Part of a small language model's weights: MLP 768 GELU.
MLP neurons of a small language model. Each row is named by its layer, matrix (up: input weights) and neuron, and shows model dimensions 0-191. Each number is 128 + 24 x the weight over its row's rms, rounded and kept within 0 to 255. Numbers have three digits each.
After each neuron's rows, "fires after" lists the tokens most often just before its 100 highest values on Wikipedia text that the model never trained on. A number after a token or word is its count.

L4.up316:125158142118138145147151102106104189167114115148135149139123166104136141139153091145127147146119120123083112102116137125103077141097091130137124120156145122180137146096146093198140132121163122107105126123114125115151150121158070100095124118121118139161138114127136103124142094122127145098112142123153135086118145154147087132169152111153092148139116107133120123061124152114136108124133203157144083132139144136121062118091144137158160106123166126135148112113116112099124165114143116097150177128174099142107124113095151081143151119128127133078118112137107131145158127115146128133
fires after: " the" 21, "," 19, " in" 9, " In" 8, " and" 4

L6.up596:155088159107124175084169156117148166164097132132123131116121140180124123151121163200118158150124112126127120128135117128123099080096077105134139105149127084128100123118137096117098118117150168114167075152145116116138128112119092096116113124116122125140115153126143154127156100099096152119119158139158134178130102124111169109104163116126149124152152113110143147149109103165140137114123161122073125165138112119148137122154112139133112132117128063121135116092164122137166109115134108123136088129145108089131135152150141130104143114115116138147172156100125195125155110116181119096
fires after: "19" 36, " " 25, "20" 14, "18" 9

L4.up406:150079104128097133141144104135153139140135110135119170123093111140148113152120099124120114127142121119167125124154134138118107152112107108153140153162095152088172151139157145150113204106154125113103108137152157144138132139168136118123114101132146157136150094120144117097094164102133098113105150112125126121122159081112163109155124098104097158083145170135121147119151139082139132091109099121059095101108186143175135137100176137123122160126137136189104114133134164135126126089122147122133146164122084158156126100159127123082141136094105137136117120142135112081122110136114153125
fires after: " w" 25, " n" 8, " f" 6, " pre" 6, " t" 5, " se" 4

L9.up459:160127129089134153116194077133132132121109113114099160136158141103144137117125119185127119166091166120125085119106088131168105096088091102088132042125090138162162136068100080147157125115121110105167146151130175130142139093160142084111122112125139128148111125132093143109115132125103118117156128127136115147111120113140118123125137095134151127155154137101120123138143120109131140117151126169135127135117177112121116132112141132146114133098130136150102091120174158115120142137165147117146149122145122127149141129139127170080146156112141108080091108124150180114122147132084155146
fires after: " h" 24, "at" 10, " Can" 8, " to" 8, "h" 7, "o" 5

L9.up137:130105112118086138144101116099150160129138101180091152145097127082112139160105131138091123151114135166137139118115101169116098110110138145102139123136178161161140127138131113182149147161102123129138098147122145144148145112130145128147125125159157128116121112080128104134129119140142144114138153140108136140106118124142144118189102126130138141179123118168111116091119108157135114108108155072122131192156160094133079160121097083098161130097156146109138113118116179120116122104109124079171148180152112145128123122141109102088113171166072131150131138142156114146134115129129164116
fires after: "," 21, " the" 18, " " 10, " I" 6, " bro" 5, " H" 5

L9.up105:109150103120161137108102066094112133093109178126124149138151112153147108166105151109077115132126102119097127136130143124138127128097128153095172109123116077116136208135112158125110141142142138127122127125136117115121101129104098114110114134173138103124129125127101160145154099125119181126144147148110149109097185124104159127140142117094153144112059082145094120141096080130145112153124126141137148141147158123125142109155148104073148190114111111152149137124140132161121139151145153128110104104147128113125137140125165118100176159111133165161108179175141129145111107118118132135
fires after: " p" 29, " P" 15, " Sc" 8, "c" 7, " sc" 6, "P" 6

L7.up313:123148135088123139104168096167150175136133146147099169162105153106115125138112133132091151118093121129104100112119106142108115122126116156092148114134125163134160141106114105151135147082098084116096124158152140131151134139129149129138119162170142150166106113115095131135137124160112089103154141113141114086096135122160110095139115096126152080129110134163129084114108116090136113114160093136130156137116155120124066139112158149146134149124166145140117111112156141127117093092120111096089130129139168130122146088155131157132159183158135140091121107072093118160171072108140130161
fires after: " h" 30, " H" 19, "alf" 8, "H" 6, "h" 5, "y" 5

L7.up217:101165114137095133152150127097139160112115134163120140155107158142145137163071160150137150162120092117122135067154145151164091155128141147100162093152135096127141168098126087130113130132153133104092125125171142149131160113119112126111113118146110099116124110098099114106089137120109123128093154139138131120125124177162159170157130114098128142154141107174120152091150084089132138113138144121132115130170110123114071137119109131106182106092109116162153115141120138093095101103123119085178170131161126136127114141144112106083175127153127128116123143176162118128152111130132152127
fires after: " F" 21, " N" 20, " S" 13, " n" 7, " f" 5, "S" 4

L11.up382:136149148115163138110141115110127115152140153128144162125130174132092117122126105149162130133123115129142103152035066143149126119113109156141142130124122101167156121096123150152107129097129128164103113130170142096121085097121137116156106162130137164119124094106122159121123098132077123103153146149133140154108187112149136110123139102134081145094152061124133164117124114139157130151130149167139185145161104138118134151123165145116115100114126109135100098108135107097141136140124147163143128112104095104119191101145165147117106127104168143133087151113139131131112167094139094124
fires after: "–" 36, "p" 11, "b" 7, "ac" 6, "t" 5, " cont" 4

L11.up437:141124113137147119086139113092139105135127116140150139147135107159147143135119138156124179135092126157088135140122136168115112120108091120087151131182165105179126138122106130089068177152153120128143111142092127106122141122073124119140124142132117127115121139127150163175098106133112142127153116103157142190098123101140135150119114134111157108152135108159126122123106144152129109195119087124117126113144136184128148139142138142149111152116135054130105108100164136170154097126101119130144094158092138132127101136110140118123142129077107142061082135106131145080134127109116155122
fires after: " " 20, "19" 13, "ther" 8, "20" 7, "en" 6, "ograp" 6

L8.up9:135127150089141149150175109136164160107123122109120157147129126085110141119122125156177112138159128167160127142113100148125145145064127096136126109110106111140127151093099111142124170147140143097102087159099187143158092087180135085133107124136155116122139109112139152125145123110116108097137162151141140133131139073157139120124120118107133104130149141131123086148160162144132125153112129132122112176093107151079137136115124130113149143108151110173137124115134180179092142087135174113099122122123092173153136075124149162122110131132125132131078147108100141118115111130172103128
fires after: "," 54, "s" 7, "\"," 4, "es" 4

L14.up339:080128139085125129106132097132142093133131153154095118141075146140132122146107148147100112114102115112107155136108144154119136129120129169134128139140094111113158108105078173113144124125132124114119087142180148081110157140124143080089059177118145140160101142136132127114121107152120145171145144121144122148133121099106144111141110100127138116115140075143095136172131097179151129127077118099115159121120133152125133131139137123167150141099100135154116156117146101173149140134158126074123152102160188105132148150154122110108126126158115141174148173125120144146096150159108173123
fires after: " a" 31, " A" 16, "ra" 12, "a" 5, "A" 4

L11.up418:123110133086160149122145086068164174161090109161118143118097094159172122178104142143100137164124102140066125140104168134098112123137086138153116113137184122136168116103154105166122149145136121114123134082100165104122115114126124122138120111134097118138119142139145093107131107116123152128112156134153165123117077114099105174144153106091136125115128127145151126120140142106135124100091158156074116158107117121135107104117142179089122180112164102142113099115140149153164124142138143145155163149141132123100136084073133158142165122118127139110127141111130133140148102122130150138
fires after: " in" 27, " In" 17, " n" 13, "In" 7, " N" 4

L14.up506:111137105116097130140096120091143138083096158129100148147134147117141121174101120136159132105090111150133093062095147198132107150130152115140108101110122109135135112106113080152080104117143109102124104123178119080133161105139137161101090145124076094094153117113111136139072108116152141164168126142131169138142110132142109123094151108121134168165122151116115111109128145130121121150091159139114127149131114142158149139151153118146123162106123100119164109154132166136112149109133107116086132125135124086117179163116137108155172139100136141150138160120186139144121150120109117104
fires after: " n" 23, " S" 21, " s" 16, " N" 10, "s" 6, " in" 5

L8.up459:129113138119098119086105102116161133158135125105107164130110141160149150118064124151116161112072121095103118120142125142159103107136138109151111148114170130151126075130136115157129130128125144147158102108167137128135128128184130129086097157135116163091099109152128124120081108137112154186144151149129177144153123122092142131094121100110149098081120130173132107138137080159139129090102179117099157148141133140140103165182162150139128104125112116114121130143156144109140103136113128107123151125116175091143167148169119137105117133164124132132118191150152106138124137110118168108
fires after: " A" 20, " |" 15, "ar" 14, "A" 8, "ud" 6

L14.up435:130123158130166137162164088121147140160116119111134130123105147110114145154126119118169114113121089190147081119135092152101067154103120115160120145113103116117155184130148110174064113143127124115093101159081144158161159131170114114122140109137137107182163122083148136109128104158123128130133141162123151148130143087153136145128121115086127146109106122100126103123131091106126121194096116177128131109118150097132131108136152123110129089130125147134090089151148135138147094119142088126126097131183101160131156148120133127108118127123116163158114107114131140142147150141177120118
fires after: "." 20, " c" 11, "s" 10, "ed" 6, "es" 6, "," 5

L4.up716:145176139142119128136124094144117133118090137123103124153142122098121074132076118175092127119139073159117105134133161178129132181095151106167143159142157145117117137119119150100111162102111127139121104155119107102122135158122094132086112148158121124133117100119152132119107115109126148129109134123092094104125140130121105100150142125119116138120089114168121132096107121168147156157093179075131130155126147116143108150134142102124132154116128093196142143193124121119107151175118129104153133133125137168125141109132105121123153167090160139085112152191159099127152119124144173114
fires after: " (" 35, " f" 11, " " 10, "\n\n" 8, " m" 5, " S" 4

L6.up537:127175093117095095138141126145124154092110205157120117129103169111146149173131144152135154100130121146140096100124115115141102160103142146146167095099087133115153176130096129181119139126126152106136150161174118136151157124097153113082098152141131097144135082068095097114098141129107138160127114105100114100116113117133116132166133131146110130163120151161126138135105137090082161168190102110123098144135121172104102083144149130148141136118169126132158134137109168088083154124109155117131114131118096122123127101118092126118120126144117121137127128111134126161146102127123139148
fires after: " f" 16, " B" 11, " W" 9, "H" 9, " b" 6, " S" 5

L6.up577:128156184115147140096145107119141097145159099113144151120122107124095154116095124165101154131120127135142137101125123147179101078153109150156145101159166167127124109131089136141122146129091135099143083090132132115132106132138120119101107131157114149137115115124087107119130131139149175092170131130153134159131133120123153110163126132142137092100146133191134129127128057182114155078127171094129149138147162094111128158120080147119165120109121110128133123074166143133114102072151152103142139098155166112151153156128135076118112158147103129130125158101138132140121141122111155135
fires after: "A" 27, " A" 11, " ar" 8, " a" 6, " pro" 6

L9.up172:098151137147125141123129092148146190092110155111091156158115133145174161129156157127122121128152071113124145087126145168132113136114152146118167122125148140109145136124135111157125135131107102099131157107157134102169085145143134091135097197155133112120141152089115154133089157120117099139107152146086147104098111126140116123148127146128104148117098107160134087129142076144116138153118130108114160144179137111097099135143157117136145167112154122102162164117104153171098161102116160138149108118089111126135148158118145093143127131124075136145087095121138132177110093104125136159
fires after: " G" 22, " F" 15, "F" 13, " H" 11, " f" 6, " B" 5

L15.up487:104135097094129117183113093102103118127120164114146116146125152105188136119114112135142126152108112143171111109096108155140139126098133158107165107118140177146162102109099098114153161162138112119111113098162142118114147159109121102110119146099139140089169123119136122133128104102156152142177139114143136142102144128209125135153116130113140140126148130172105103103125093141104123131124140100137107119114155182101108144128148148124114173130132100127154082118114148165121106129166119066103070144139141128079144122128146154127149173096097150183103150140146140129149119134119107094
fires after: " N" 17, " the" 11, "w" 7, " n" 6, " a" 6, "'s" 4

L8.up298:123152086100100159132158081107146188153107138128121090139161184092163143130129182131115142138131126141103125089104123149149091133098149109071131153116132152145131147146132137126137128166132122102150114140100124146135124119080163048129133138154111123078121104065118090172141159086123096137110161126112171102097141163117148141122138149093141155131096115121121123122159102102135134149140134121110155167107151113127117106104161137103130135115167112111127102127118128130132171119136154097129157124151121146093131119120142150086109139135123128141124127146184163168130139093116143131
fires after: " f" 25, " C" 14, " the" 13, " F" 9, " N" 5

L9.up357:144101131078114115148149090123133159153138147142103108144130145124143138144137170125149107112095121109178119135110108176171096133137149158108140123098094148118124159083109063173156140133085117148109080146166112140164101136150145128140101133164134108144134129101114144156147138096076177166097127173129140084122095140113154109129169105127137133124155154113102115115121147148163127130149183131111151149117099120093092140123125103107140114126118136110147158109106107101123144095171092093162093107124123126138149141130134089090113154151142143105122150162150130164114144112095149114
fires after: " " 26, " |" 9, " –" 9, "-" 7, " Sh" 6, " (" 6

L15.up430:121180094153163130109139116108153126129127114105125160125122138137084130145124130107123108116127158110086120104068122143131128127122153146125111150126124103126151109141106142193090114112121129137137125156101107102146106142099093119123071192161099139113121130099119138123083122144125149163131152177136137108066107133135144090161142138139115129127109118120109102115126098100137137150136154147106179192139101111109126177156153123139098155110097114129116160105148130153131122138143128107119076116124084125122177146117126103107124131066167125161141141117133138200131157095122153122
fires after: " p" 14, " c" 14, "c" 13, "p" 6, "b" 5

L4.up701:149143125119083126148135144144127116113137175129132150158122109126148171183134127122095139105084126179164107124144155148172137143171125124124139095123140154120126110088083137125117142113137115094097135091161134131144118081100086149133125163129114115141111110117103135140208114151115081132127138104111109146121104138184089121145122196151137094134118147133122158123156088147070149121162085144144095127138136130152113136119115131136143111112153127096105123135147117130108137077119090148137151103129131068143152160110143136137153138166092145148098120122125150162160099122144109119
fires after: "." 18, " ." 12, " −" 12, " +" 10, "W" 5, " We" 4

L6.up391:124126123097139115158154128142134108128146191131101117171146079150154154123123139138125130128114114150157101128120133126101125122114111110147155100145143143151142139113067138094118107083112085129080119083165139159171081123142126143110142088135136148176133094132092145150165095143093153112117151085133132144137123164123153166094112127094168169138148112087126143119107085130095137144110119106112088114150121147114103132131149178151153098104149114123148090099137129110145099076125086116164155125129158128099125116157174138127177152159091137121093135156133127138126137134129118128
fires after: "." 16, " ." 8, " I" 8, " −" 8, " +" 6, " Y" 4

L9.up374:094140112134148157162130117145122127145103106118132164116113118103164146120106140115138117134102136117120080153130113120149078170150144100120133107146121078149140170117112142121105113107139081111160112134117129098131163134137139117126136139126160117130122121109169113141106135142133110149090139134159144198140105123107106166151126167084124157124106137096138127210155082138117131148133142177143140142106085121140132097124144075126125111100087065148127143104141144140115166093146097109114120134113144113154194150137146121121135132134156150163121159187164151127122173093126116119
fires after: " |" 34, "A" 8, "F" 7, " L" 7, " W" 7, " G" 5

L4.up525:083104118110128109160127135089139167127113161141145129143118123099146122186122149093118135121126139107096098135089132126115111100119150172086128122124127097143168163111109153144099128143102087120144067115103138094164133135109121151112128139086159121152159132122139103131053164119150111123112122173109123181124170135119163112137110143118094107149099136143133136167136098106088110155154078130134127136103079103127124099122114125124127094132113102162111144133134167144145135114147078123133141136136127114132173140136114134118146127148120150199128151110152144144188132105181133135
fires after: " Z" 15, " L" 10, "F" 7, "C" 7, "G" 7, " W" 6

L9.up80:137115092123080142166124143120132185126122128148105108091147127115086141116163139131092155144114159102132081130096135143164092136101121173136149079117098137140099178117122155158129168127130105126122132112128136154164068156135108139136142138125127153155169111110137117116131132159139121151113146130126157114111099117132123098158138160133120114120094096150123067090127077116143103107108112141119157179111150162149082166147186148091122123123122094126119126090170110151167104085094145099131124124143101130116150115100125135110154157116153154118134157152114116138109145112120147173
fires after: " C" 19, " c" 15, " f" 14, "C" 9, " st" 9, " F" 7

L7.up84:137153127106081159130093135166161169157140164115113126138110124104174114148099127134165113115120122118105107156148119164144126143092100112120139148143135100136093151111101072127118178126141134126100099163078076087123155118185099117151134143151147124131133139085108137174102168094101163168112159130113149123111136117150141076142132151147119112105113101100119138096131116130177100137129140087140102161134107120101120113136147124141139130097124162138170143169106144103132098124118126114122143124120091132156163132119147122102080120114084139093119192143135120131143103109169140133
fires after: " (" 61, " |" 26, " " 6

L9.up722:131163112113120137160166073096161181110080162138141138128119176136132132145068183151143166109125109106073116101157134158151122165133139144109122094143139122099142127126103109138085119135114156104167136131108159110146110152132119126151115138143142109145166114093095098131121142115149177154121147119087161113103164125138127095121131092110135136111088140111125108131133064102116142152116136154105120137102154157104083110107112130133149170103169117137146146108170127120125122135162140085108170148109126103129126124129122126110139171128121108157101146124113132156142102108186152158
fires after: " L" 19, " B" 11, " l" 10, " in" 7, " the" 6, " p" 6

L6.up386:103149162103136124105161135127154098163149110133163137162110136136135111144126149157157105154110097136144132140128134184102139120095119157139165140149167115137147141120069121130106154114090095152088158136128125126128143135138112144124133105140078127103133100129141132121126134103144109134156131110154115167145150092176080109128106106140120147099097141112126134100157126139120109120129151093096100167128111183122132094134168199152103113110162132141156057067091148126154094128072093122131141133129169108101114095147108112129120149125124126080095141128150117144137100137125150116
fires after: "." 43, "," 18, " was" 5, " Thom" 4

L9.up224:096108104115170147118112125142124131107131170129138139124116138126144161139081144128147128139137098114108114124153158145141111146167115159153162166145131155154126123127142111123123152121111144090138082063143158070119125146143163107087125116145131170136117168130080147107144134136075111138151137146114116109162121134091135123074119126074125138094107118168133079147121091115153134172109141115132094162132142130099101131140154124109124125096134155114111100145134123103145120096140144104112151135134160102157153148121140126143122177168132145098070201128141103158073096116140128123
fires after: " T" 16, " |" 15, " A" 11, "ut" 7, " L" 6, " t" 6

L9.up429:097127107135173112112124135107107100138092147135118134106095166182107120131123174152135141103140112090086152138148119108143112125121142125130161111134153116159120135129105141137113091141111147150116152171140106109151096109072115118080128123136173111089160163102156147124104116115094182117125148148164136130105127118152107128142146124101151189149139088107115130127128079110123129152156117139138120125208126137132138119132116074130117167137118108106117077117160143134120152117161107121122150118088107127170131152153150096072124124152151122102123132139173101158172132107170133112
fires after: " App" 16, "s" 15, " Sc" 8, " Rec" 5, " P" 5, " con" 5

L11.up118:141139115133116116151142086096103158130100142135105115143120174098135165123120175119071102135100112159145132139097134109113073148163160160084131101121096152164109127128154130173172156151104134117135105115173101103179151111103162118108108143153161090115128098079132101129129145158092144196146094155142155092110174153153093132139108139145117121138120132174140125111138149083145156142113121103116113152136143123094113133128162127102141125098146133129133135151107134106104141091133079102133131142149136122139156146123145109114141135134132155114101159148150099134131138116070152157
fires after: " the" 37, " " 19, " U" 8, " |" 5, " C" 4, " \"" 4

L8.up55:137110133073089173123138128170122151151148124167085151170085138137185175172143130144192145116113114110149083147127108133162145107163129094136139099111162125101125134113124092079100168145131117131148125108120136094141145087129116107137093142137113089122149140133129150138119150117115124111125128134105168160117163121145125085083154138149156114146132151118114107128099112114188105149113113139148169114083122139107117108089128116135122098099131137138158110159116124110161142086147079152096171103128109104131141134135144116111092142106113125152124164105094177118139139129116147127
fires after: " T" 15, " to" 14, "T" 12, "." 7, "x" 5, "ot" 5

L14.up230:124131129108095122137128112070150146146100152123123164116137136142194153140131102140145139149136101196101157126122121139094095083091143127126159111168119117146112091106135108124145140123176117131103160130139150173142124135118122110106062131107125094133124085105112150155095081100140177154146111160109108123073151123141137157140160114114135164134125069129108103145109139119162087164118142106126161143162142165145107147115167171119151151105122129130174110118147148142130110141107111142124116139130108137084160101084153168145138120127114124127122164142116113153165116118141151124
fires after: " N" 15, "," 12, " n" 11, "N" 8, " In" 5, " to" 5

L6.up506:102135150099097108138105138142152127151138135112123117148151142119147115169110113126111126134137086119124140164134142132091141074105129161123137120144151138154088165126050094124100121126122132140065168103114149141135146170148105134137137127102136154125120097093127096132105073117133145144140116110124175146132166093140121150091134114181157147135125135128131100106098109182105109087095149140115107164144090154080112103101115141113144120108161131143147179097110132131127110098112103129115107137126125175149133153158069140130096122133109132093100092146161172150130119115171148135
fires after: "," 41, " Thom" 7, " Mar" 6, " County" 4

L8.up306:120133089121138150167097037100131145124117143195133127114141151124142141134091141133119141112130131111167126110080123152161152147154105130092157151098143134156143136112137125109133114133147152140152137143148144074102104147137114042108090133118116108075146107132133141125136126143152134154142095134128140161114187093137163124194112116102158137103113117170091115132108130115144151155120131114121104124128151124100091145134119088102136129109072124115115113160166172166128126121133160088127104145114136139146135159140127121117148134112140125134089117098131159143110148136117170153
fires after: " the" 26, " c" 14, " a" 9, " int" 6

L6.up130:146135129085070131114147106135149160124143153173127132162131164112199170165152146108116141134144124095149145141128122141144155113102139172124156136124117147155137165138120092141116145094108087124142098104149137151150127108182154099150127122085145158120111110085137125131136067149121128100131125177090161113156114094129105126101155095103115125130118138154136100156123140123082108131116136135135093147126122166102069125124160092106123110133141144186154109106092167142119124078118112145144158138130100126166138158155149103110174150134119127119114113136128113108078139115142144123
fires after: " G" 19, " g" 17, "," 14, " th" 6, " T" 6, " H" 5

L7.up719:107163103141150156100115086093127162096116230158130108105153121119121142114108113136101186073121090094136133149123147128141106177101124111140126126139098120140115127120101137114097177133147145137144080179117111085159112171139087109104113150121144128138119119102167158126135128137104148149096125110120139097111118106121138128163115087132125145109113125119117118143123129098120149114121162100108115153167178131097110155186084109130132147106127105158135124133140130122142128154181129083134102099113134149149125140127135098131133137068107150137148154160124117143148104122155142142
fires after: " " 43, " f" 17, " F" 9, " l" 6, "ec" 4, " im" 4

L11.up695:109119123075073096170104102132162175166130135158133113146093109100108167132149152145124171147148148113104129083098080150120133116124170140093145089150092117140145137140112142132120117124111142127144092114113118163157113126137179133142134106123152163088118094075103104096077092156132150129140138167126159137113149111131102125137113137060171165132113122139135118149150126068106134101105112162109114141156158147147089142122123113129123123113130107115149093108146104135126126092136137090116138167129145162120118153102135107117149160124145163122129108149120174155089139116132134152
fires after: " c" 24, " New" 19, "l" 9, " H" 6, " C" 6, " g" 5

L9.up617:166163134108096100139134143087128137108127177127152131104094163128158145139121137138138141101107094153101102109145079166153107127127134145114138105136132136096125181125055132171125159142118141099142161188118161106183115186154122119124132143137142134117096097083090115100142147117122119158128137121105114143134141095110117110091133122149128103120138118122134115142112109133115123113144143123118145114146122157125120088127168078166098162112138082157100126094161139124110121104149139095122149116076149143174131125134142096126135144134103139139068193121119146143146094118165113128
fires after: " B" 40, " b" 19, "B" 7, " W" 6, " T" 4

L8.up238:137159123133170139073150113108116088143149105162166120120125113138122159128132094120122119092124080144120110120139134115092116135146137147133165099151132147117139112135104138136064128133093136128142109123145137084152107078075127104099113160143150113151190150137113117143107157128085149099136146139104105151113127156146100183173135136121153146130098127158136138158084084147130160116118154119116139125147075109139124124158146125123095127127139086111110160134099180138135115143105096160170138121110114133116129117126189128101161176135135158118107113151168116128105133083173144126
fires after: "|" 22, "-" 10, " Sc" 8, " P" 8, "s" 6

L4.up586:096155123134085115123126115149140136118056120169088174159122120096135208139107131122132131155116120147137116142126141155125138169165132123132133136159105092123135165110145143093106189069116115138109106146140159132145108132150132137099114145097146109128141077113111137115103146139135123181135110108126130118132132131109137156138105153125121135096109155107128121114139117126104178116111104092086130153164164141146092163154141143093183107129124124142141129100137146141102113143131159125134141142138092125164144099128156111103152162113107137153090121217106100114109122116110166122
fires after: " f" 13, " n" 12, " (" 11, " w" 7, " over" 6, " s" 5

L4.up605:096141130173126140144097103102140164124132194130100132133143120128175106102109120127089157074128088124162148131116147123103145134095157107138150145130151140128116158131133085109101180119144119122048123124155141088156102130118122106121112133121144137149124111096148159103094137088109120124101145142109110106131147154152128100147099101115146166109100137127118137117138104100181148146137131110148100148142152112158120127150171151136143131113111130170150077151103152165103080125125164125157147164092124141125131117144153143129179145116136138125056113124136085105116108135130165101
fires after: " f" 29, " n" 14, "-" 11, " inc" 9, " F" 5, " S" 4

L6.up303:137127137079153143141171096095129129143106124146127159154136115169151078170119139078183140168076104113161107130127124148156122125141138135114130124126157089150129125134109092217123152178130121140094125073135148114125118109165097150128116124144099129145138136114139128117116088143133156155138120111101161095132141111117110149084124125108112133090123114126125148133097106120140143114113190183133131142104103133083100165140136147084141088113107127163181105132145136111141148095163171118145158116130131116119113162129140130153145144134113147140137187113144102120121133128105118121
fires after: " in" 17, "ul" 11, " s" 8, " P" 7, " S" 7, " In" 5

L9.up724:136127105059103085123112117139135170105128187133125109106089160122133122147115139184129154150150086120133120102109117135120117148126139106111156140145170093112177132140121139190124127124090142135129148117146129099149147152149182131083148125162098111117119134082105154132098095133135124158108103156106156139112133133114122133165133127119112122087134149197121116126133110131113151128103119101119112159158135134142105145147175070148112186113139111189146150130137128106110142090140174102099093131117125122147100159132121140089126131134092155145096137118130111135114101130127121176
fires after: " b" 49, " B" 14, " G" 10, " w" 6, " Bar" 4

L10.up239:119156102125111121167126108095135154155069146126122147119125122098130124127091182140130144175089156154134175072128093150101143125139145122101130130096134114128124149113103121117130138136175132144097082173125108104171095155089145096110142166162159108075155090114138104155110105113171152174146111144126157115092147131148107111114135129109129126146118096131123103115134093101166124116097118144126171162141115170095134097095146103134120144097147114138151099156111137120130092098146085106146139125170156150101149157108159136132113127100125147137114142167159154134118126105121121163
fires after: " (" 16, " the" 15, " D" 12, " C" 9, "C" 7

L4.up5:143170111122124141160124079123138135139097115132144130133146135128106109111156143140170147113109101117134120117083128138144116149096126126136133175128134117128172133067130159115112144107135135142099088148139150134151109137202122113115123140131208178132130091065127112110115085141110146112089113148097192100119158081148098094148146089141121149127126113145134142102113151104177139154129175097106129137152202180112121138123175135148127161111166090133142113142119139118128103128112133107159128138142116160118120126133115095130147135090127124121132103147124146150147126112142149122
fires after: " " 68, " f" 20, " inter" 5, " inc" 4

L14.up478:137151135127163112159149061085145138105076100144106136114107145107138148159124150105113115103066123157116102121152159139125088144094127122156133103142083128093153132125158130182099128142141171123165111151122112089174137133116127121134130173116136139110124108087124155128086148132118142126123145148149127107133130120130130141152136123155113166133116142141137144085181123145144095138140077116117126123119187116158086152100151116137129108123149144162133089195129150094103159122134099136126157132129103127115140104110096141101154142119128140132070138112149105108148113082094167157
fires after: " " 40, "-" 8, " f" 6, " t" 6, " exp" 4

L4.up416:155143128136119134150134075160151135135142120125121140138132136096087136105106174167116099166081104149119138130127169143175110155131143138102155099102094162144095172112138130133113177129152106092153123116153088105159130130158102153124091147125142115097096127100076125131169129076119174156148122151135182116108152164127158129115176111146091142123108129118153034123110119094120130096129170106155139129121171159141130140144115104131169127100118123139153122154105117120144136115120156126165127122127166151135130103107151140108124165128134128108131158157162127131115130126102110142
fires after: " " 43, " f" 6, " \"" 4

L7.up342:142162123082139150159119169145135160164123137095095107152144144084174103136178156166163103155111122102104096154139117152157110109091126100149147129170114090151133122109127116095110166125138138140126115146103088109134130111168128131136138120147172159113186130077083156109107117126077159169126157125114150155116142104140092132157126129111110123104153097130130139127152119116149127149122089115110113136142133122095109106180129121174142142121155138141133143127108140126134096148106107117147083134117093144151155185104145105094067132109125136090090145137117165132111113114131139130
fires after: " |" 59, " " 15, " Comp" 8

L7.up265:137118139148137098160161126118155169109140156132181113118123121117139119149116129117106157126117151161074145118108147134135087140142155106113151102133075131133097128110127132116108199083150126117127103176133082160161120184107089121103080157144124137144117106148103146112112133123152167131128138155135130109124090163126184124130149078105118119151081137163113080121120096168169136090095126116116125148130126129105067132148086147142147138148131106169118132120103087165151105119120143082154141133080120141129126149106105131141123152108127139165111156140116120155145129111125151128
fires after: " f" 29, " " 16, " F" 14, " e" 8, " I" 6, "e" 5

L14.up62:110132080091141177115186100124109116115070152148140166128148125150148130141128159121150159138120140131148083112088124136175104114104112122094134115108119088139109061107103140137094143127134136159159120125114183145106118129090121107175141179125134132132097108114150200178129146131088100095131153119138117167083130103127136133107107154161177091128101127118094124135122137126120198104129126147103128117114119121126131139137138124117124131117132076156145148115153124165125117132125098153099119092140155092126152153126154120159141144104115137139126126102135170136093141130147122114
fires after: "20" 45, "19" 24, "–" 11, " Sc" 10

L8.up533:134151095109101115122124126138114180106121150126154130084143142130157131155128144185124155170133107112129123113137148148132075131116166126118137118162155167129169158120129107125109110139122170105170091095127115109166144169110146123096145087149088116126162118127143109111165120148120145166129126161121134103100120125126141078112154127114140133106117158119120082134095118082104127158110130130159129197117154142122080144165120088154098153104140115131151099154151150104105166115115124102070123090144139103107098137119112130146112162104105161156145159111111118165164130126158130169
fires after: " l" 20, " L" 13, " k" 13, " M" 12, " v" 8, " d" 6

L8.up571:141144145120162153176159132120135099165122113117141121136121106103119135138107169127123114132119136131120099126139164148136108152158123153127148118165097143152147151105126129107101102120097099114089149066159120097168124086095097104079134163096121100130126122115128114133081121098145142176081154142136153161114101129137109097124126165118096117114123128104133145163133073120130182165135126179133146122124120133113127102183145150171124152097090108137167115123123157084147125122193084114116125140076124130129167164115136116149121126122138138155110175132143142119151121111157093129
fires after: " |" 30, "s" 16, " App" 14, "F" 8, "D" 5, " G" 5

L11.up85:142160093098081121139152109118123163135068148133132124167131116118145155175125194139162142148132096137088103111154156185107103121144164126097129132174161131143117127134121135124119159133107098110127087099126178121164092154102168131095165104108100127155125096115118102136122150179133140114159132099107150125108146099083155135146122101123134153105111122158108106121138089097148149146127143124095135151087141145126098143146152072106130139093125073135112127134152161101157124111110129125134144098148156136159108143110137111123146175122151143106135120124156089129127118105123164160
fires after: " w" 20, " l" 16, " W" 14, " L" 8, " T" 6

L11.up212:137139140141104162147134089142139156100121124142149162142109133117123109167152136164111144117123103105122143108118148143166098127083132140149156143132121147153139127122134141158105122149082071171118148120118099136133142081095085091106106156150161123113128103122126120131112151161115160159097150176146152104103133100134105089106143112103096148144077102122124167146113086129160139151109134140084176138162091129158105140155120147084131166108164099137115138127152142156114150111147117086132134116099079116139135164090153102088156127107153155166092111154106139147095109094139140141
fires after: " P" 29, " p" 26, "P" 6, " c" 6, " C" 6, "p" 5